python train.py --n_layer=9 --n_head=7 --vocab_size=32000 --norm_eps=1e-06 --rope_base=10000.0 --rope_fraction=0.75 --bias="none" --init="uniform" --init_std_qkv=0.0296 --init_std_up=0.0296 --weight_decay=0.23 --warmup_steps=279 --dataset="wikipedia_en"
MLP neurons of a small language model. Each row is named by its layer, matrix (down: output weights) and neuron, and shows model dimensions 64-319. Each number is 500 + 40 x the weight over its row's rms, rounded and kept within 0 to 999. Numbers have three digits each. A neuron's up and down rows have the sign that makes its largest values positive.
Before each neuron's rows, "fires before" lists the tokens most often just after its 100 highest values on Wikipedia text that the model never trained on.

fires before: "\n"
L3.down800:487507526537491513495538534420396544556434475514525518464500506608469521503485466527550575503474481467493490481528461464516486479502504503516474505484461499488513476454509516497499571569444475498483487478482496479467510559518554487533474438497536488528552527480496509531524474570500467526523520475562449579494519509519430542517518478501469470472441515518549521501482472560495511427491506507550514440525514497494445439509465512437529483538470477482501509450513529501490499535514572578578555370469535468536506479451512460460443507506483514561497501486400504490503531552486547585448481520466461477537495503525538485500479467498572509505425555527531462469511518475474497490565481486422448484574472487469561517443489487500527416524536493529520495509484411531511429455406521

fires before: " |", ":", ","
L2.down578:497476427451533556544492588518447535462439516502483503468492485504511422487467539518534480532480501473473524532481510512521456468490486481520499547427542461485495445476388533574505513511503561518413502537479500484468462450435442451585470476511476494485503485468486483459495501538519518505545488455424549547526510501462458537542452470596445502513490446542552550543510440525581453433538544478549505524509423537502504447458480464502456453505479505391545539445578490521459499462520475509495494494475525527460506483516446446501518476543560564450480526565447502512496502500501499599522463493388505549507516493509474414495544529516510505524487463507498547533484472483473530470512430531509458519533495523478569559483531593456515511521470517476514443452500489454483460501542458

fires before: "-", "\n"
L3.down387:492461545542486531399543505462421493531544503481530514461518505535487513457557520457488517538485553491498440431437505543490437466514548609481516518507547527453498461526444524494527514608412495492506497508510474503569511501456485528510500467507533463550573447432502477543508517519481511532534446512456454566452517543520504554515525507544528526454548461513565524498501494516465520545461445477524539519557563444529490564443583426501479505464483442516423516540516491525525501574540459456508499412470475481538569506505473429592527486452468465477581428502497476512527443498459522514460507499527580516469468570554534549544515427514480458514532523551451509462468498508545499546558499481516494513504489510472501433426530523529489522516561500478568538491472531455456538535483555

fires before: " |", "\n", " –", ":", ";"
L2.down47:567435465473493471475449485473451520521559492507540552543450376500500539486553455501523488472476508465503515457546551478460433468510532507521518520413502526501412492488514579436508418523507514533525463489471478503461463506462544463468499493472474503475485430467572442500481487518433519490597506518462495578544500537515462496523583551484458507463498438532539447573489488551513458521492533501522512532515372502498468486493485525508514501583543492537521546497493498465473528506485450537453568511438459474489487578512450519495536579370466501424500507497509512480396461456528501565543493522483537546517501502503541526427516484471473493490496481408616510556516583527568446506532514505521541472508496498482516510538494461498495454563565578491550453409533484485502527467530459

fires before: " |", " of", " were", ",", " had", " equity"
L2.down1384:546455501539519398575508473568513467509501473524457549527502518473480449481459552500523506497513531462466478496511522527412450489484548423512467597483469439455534480506530484419476397439469522474498511515473532453493513451427503414502455432506526513476461480481501499486519470476493451539540520523491515560475509531415509490479478476496501476509496461552467540445428602569593402479510520437441474449519479484597472551518484570556435414537551414440548476470491483482512510512460528497545458477428505501424545470485486476497577470508462505509496551539483514523470453434494525500585455611414506533514472473531519484528506506573478478543484461504539537485512513453526498504563515472495469479479472568482497511466476517446462548445479469469479542424434431475494516436521562

fires before: " |", "\n", " season", ":"
L2.down1606:538440434532499571529484479498446525471429515584459509509393488523464534448547508492522558495459489505544566461473504554543509477471515504520511533432491517467475478460476564457485470551478476455469513477478560507439537485493604567508491512500467538451524490455468531501522510553468492545524509515533479489497475449546477474527512569557464453464529557509575498565517472464543516504509492505470531495484499588489487482511501528461515494483479542514549546519517454517432522489512462543456481490511469454530487567526507545482506481486488546481512476518471455545532483508443483501614461486512496548475501530510514610441602489466469483497509476409534512494495501502488483528470391488541603410492524568463501457551501525453470460503556505516455457476502492488473478525505510

fires before: " |", ";"
L3.down1578:508461417527497565489529485455489471442463444449513508461417461491517467480452462519554435432509516479532481479482484527505495459511507547567540563444464486471469486447487496468458504548538564589458498521478496467504479486501517424499542495546537532512473454503514493457491566591517538519452529473595478442504513442534474496551479490498520473490532438522473478523547496513542553431479482517535439571555521415480505515457481459558486507444537547424454496544539595524538487454530443571471486460397542485487442531461502452456486531449504568479521485505455508513494461517512519446441556491532543488521486532501500530533527503489448472479489485498528527480519491502456512522516489571533481490468487490505497519560513503534582552458491449499557502397534542458519560487500509

fires before: "\n", "."
L3.down464:445490486509465502453466556484458459510563527439543493429494565483458516512504519476482605516505436536464556497520490530462569442464503478543569531449455513570477489479531531544516538476464491503499492504579482513523470545531562494528511436508436553477479484544515492523499518477471539558520579454488453486498523508541532544418574584413417492513539505472529506598494459497516455494486532485508494490488472483474559527466490466553533437533483502399531490479484489520471501553440467513547542524474463546424514479501570449535509479459512476475472560528487481521474461470504512514518460559530534550436520502504560475503548572386498534479518482549499507588466478451514547507531451440456491527479509526480498577474498497489524367485574385467450546516470523515438507435438498

fires before: " |", "\n"
L3.down372:505460455625393500494566553461442452503482491508543478521510540501431438560529526504501532515486461543525501409532470490494479417520540434523523525405406475531562490457498526461496512512523552534487545439548452504482453570497472426481568488558496498455432447503483533548528493519518554494542455546579483525482525501495541497503478521488536500499515404512482523523501462538553521456537510453538474533528454522469468508471492507541513495497542498452497441498541540558466484482508515464443509505492461489522392423406559552465554496480527487552504525553497527475476467524503508526476448576423566455514424484522498476465467500502468440462518426493550418524594466529490495490539471521470459580512465498551516557486457490539480419480553544470536544492422485488459461431493537

fires before: " |", "s", ","
L3.down1107:432464456529556534461534565449524438495507508398505436497516488543480555479497528494489526515574478560502556576526485547510538498515508496478478574493616462479467494573514572481543531527543535562483512440458541510483573486488544489468502509518500530472500515476511482469526595509454503615504455492417549533502542489531527470467472499534578558513492416533452513500548539574470475496456510405453483535536455460462530508508462438516497476476506496512471463493563507527515492492521496544501527563471444516479455481466444541534534523512545454496490502536446434473523415510509479447472571509520491545469514566526553512473407516510419499453503479483551509402559500499471474506435491501511501524492484463481499576514464465544501440503517541515567509421548499466554521560487463

fires before: " |", " as", " ("
L3.down1704:502472562497464473538460515496442460539573467486530511517510541513468594495444580519554485540578423505529388503552463459458588469519516544514494519504494471481471454506536488465494463544509447552545463547512567513472494493431521448427554430499495504524512516497497533526514476500505565480426474502530495492476519510384489507477448468537508439542487469528507442504554467442516534502439466473500472544528496533477511531498497525516476465524495461466499567447539526497540462492577497465469472498479498488425477528456482454526524507517575521583555553458383518467503476537528510519501578541498548478496506620541516468520460445500498446511490473484540532521548473464430501482500481524495473502478455574511464536551492477506563481513538475491561521477534480476472515507432455

fires before: "\n", "-"
L2.down520:497545454551579507535531562505487535483446465491470457502532447448494539527561481520469432452412508468559419479480527584528467525533509426559453466484472472540480484503545511470558460481493544478493508471461427491538480610485471520468469470479514492425518495528454507550462462511518501446552475468491462485480521521504487523547463512546483481587488476518472457462523547423579478474505474526508396452480545447527420540503505535469531496470473513542434496486487531501465483496476470490475522508509549498514487476455481459421496577574490516450463534478513495478524549472510478562533519466483401515510454422551480516519445531453547602449448447464545498574496538473502435505611533501504478526513504459488545531475524448527518455545423514508387500498471519574561511532464468

fires before: "\n", "|", "-"
L3.down494:415463513524541480559555524519460509421519495514566478495510473466496462486482535483506471410458496479549489519484457563471526462473533474583481508507516463487517432450482527445505543497453497483537472468521425495517529608475503507492533485518552505478540518559441454539451502492559526468550487502545528503420579582520472477481447464514463460584529540473541497437507497464490527508534505488480426447503505514475397560455457553510486519462546517499489482482548476529495485436471482489536445526482544479512506479430503435489519507517516540487526561513436560489481503467540528496471486521511486556519463456529456489493462493469517505481454501418542482576495484535474517506558497461413490518435526473533621577497542465428578491514483471490480486495462486538477492476478499

fires before: "\n", "|", " |", "-"
L3.down1631:452489465526508535538554520490447465502490495457512445540456487488446443474509522491519472453407506456647442471496464542529492465481523497562508513539456469542484463418533525453516497431496464530485480440447497502551489571486478478494480491617577506444536557530444510524445526461539504461456447508562492472518584547522498509508478554559505398525544508468580461471423439536538489465534478568459402451452494516526421547464481509574426515528530484523518423477472492442539496470424484464489511540501507477473407535483502460505507409500493495534537516484474540448490418470490597499518477518472490501520509493580502534489467464469549493545506502422495515543466515531501497489592551518477500484456518516487528569475518484543565500463541499533528569543480547514518488466394528

fires before: "\n"
L3.down1463:540539448583523556510536523451437454457490498535452489488504466506530502481570479553464499488468440515489472457458457507518486488488539463499534495481534456494527489506499557546481455498446481467487529462515496547449534401502473467447466468516472503517487516480495487523506528543448470507560485407613478554511501412531470467543495421488569490521438509484468439523474467519494526503443469444546393460531508541486457488458459541480511523463528553490472510467501554566512488538477478546513472486507466499510502515502547505507500523488481501488488528472461503427495511440499543473472529490481490568463489512495514479461480521519477459437444455512536515534527478474469497481467493504459483508510505499518564476551543499551571482508402465498559530459469521462491429484422478

fires before: ",", "s", " to", " and", ".", " until"
L2.down214:463551592459483585454521567556528500573576570471586481417517458430511542498475555519546547447519446467500493526475545453514513444451532469475526491522560592532485487533502518461479528514548553497551528532502478533469480469518536463500415473563490454459485439519521525499496554478519508587519528522491520488509485531484491506472468546506551533520437436534505530467547465480517452569484484452411456493549500457520500525470503508533520503500468447527487502501439486508534458517572449493505475457482567450532438582551552499601461541481519420435536472526456421514429520477531440505484566547482448524458472520471489439500561532573505465419481403506464462410508610507469470498448483476524560524554456516491413526455505483497489508498479519552499523499523478473524513444491524

fires before: "-", "\n", "="
L3.down736:450444532535512520436555498404454483521572564457574477522553497516460462462601506450465544493503535490477451458421540495522521453478478554546496508545591476484466485522452527485477513575435460521495525489498422522574524499495503547523489504531502535533523480439472462462500503550524495506512505483461527498439487560516552541496498484524522565475456485467525487522497495530506448552455435448500534490519568466475559560442524461510514533469475413483467485522473493566514524560487459516490475467515491485519543530504442420547490494442469449527537423527523486565571476506451505574466521496502537591386457525525504571543569465558406514529499533534439459459505465581514538508479530459481517504529463509451499489448548504540528520484564494488601505451517504477444499530532521

fires before: "-", "\n", "="
L3.down1275:470458482516547435379594493442479431508589519464547497492480517495553469518604436510481544539490555545492406463393523535447512534514471567487523493483619484548525514504476428467488479578539507524506543506569505506515482491481523540527526462479510527532536476444491540485436585523533471571512501497493546523480540556502508491502497549539520564481480472507555472530537503534490548522466441448503491493525537448465492558459568443522467501514429456485432475463547474494444515532544501444482537448488514477507523513445515490544512487446525443488572414529534475540544502484486480495500504508503501520430449532519539546525527468519455472485504546549450453416514437601503529493454520476480468489485425484483489513440483592521460501474538502482542546444492484447450516508460517

fires before: "-", "\n"
L3.down163:493527467518478538509538485472460499446519542491564446421504547505471500520525483458501472525455520514526435432461516513480486483477568516497516437528523475582438511500499509477510446554426568549500525474499480447546438656488461433465541507554518508525551513530506556502523529513493530460514462516557513573495476534529554571536528534484562510470526413491458490554525509434463517466481491553500530426480494398501473550503547505592497541463464419507509456554509537531546594592541477434449459465515515529450504492445505458532509462465565490472470492476562481514544492639414565527445437500480590410458493569523497497485485422546430445495515414508578459495535487505499495555553532518486417533519438486421417512459478490507531505474536501487531464471470539456509470467485540

fires before: "-", "\n", "="
L3.down454:528527492532464540474545499441451488516511477496481513499466494490471503485564475516571493544509476491555502487469455573487523405490511470500505540546554478534440441477491506502478508559463504514537518460516444554452499508492512507519511435497512534514560580389431593499446479506510488516447496376541509482453469495459473493527495453538497516493491457446469454466451551588500529461477463538554495489483534461426494552461524445507501531464520423483510383509522490498549518535531522494554492482496499461488477508500525554539496451450476540509576427518437530535487455510437518521392527442469533501498534539466470471494550409509436414412502489526548474436431495462520488569424536500523526490508474482537477509534522513537534529470456504552577502466532454491513492445422488

fires before: "\n", "-"
L3.down444:521552458529472556616512521517449460484511496487502432482526486533499470521520530461519533521427460495515480449488507526471465501551528445532460513511453480537472492479549529492535489555466464490473404488544451495495508578501482503517534500512536503441533481508490537500461434519502482514524500494567528527458560524540461482498470480537445434569481579487531518438493530472488512493572494511517424448483482482469400521504491534522498508558490469553488454469518431483517477494516515500505520479472601499512486519465519484563511449438446465495528462544398508454483453530507509570510492434464493577519453396502467445474483490512506526498474512389505480512449519595491465527527510521452490533500493413487551506473473355461543435452496543546452483456479435546571522459447454

fires before: " |"
L3.down1727:486477475526465486462435523499530478484498489528471485462493434442478472429481537496540492570573477504539471494525431495461484544474539463541502536429464479471493525506504581520521503439468543501534454489518541600490492424492507518512578411605513469509507445495557545501422522565519485487502540454463564497416435494501537534523472511510558548478501498538481435497502522551487499478484451477514502537410462479478581444534524514517433499482471543502493491527464562510566561479467452508521529476479504477511517405459464455478560505477553464501490559507487477479533523531501487551434543535484583513483511579510545482476512550492485524487477461500530505480519477486523501505480458546524540609549480464439425511503537516476498512513504523516547524455424495468499436525462484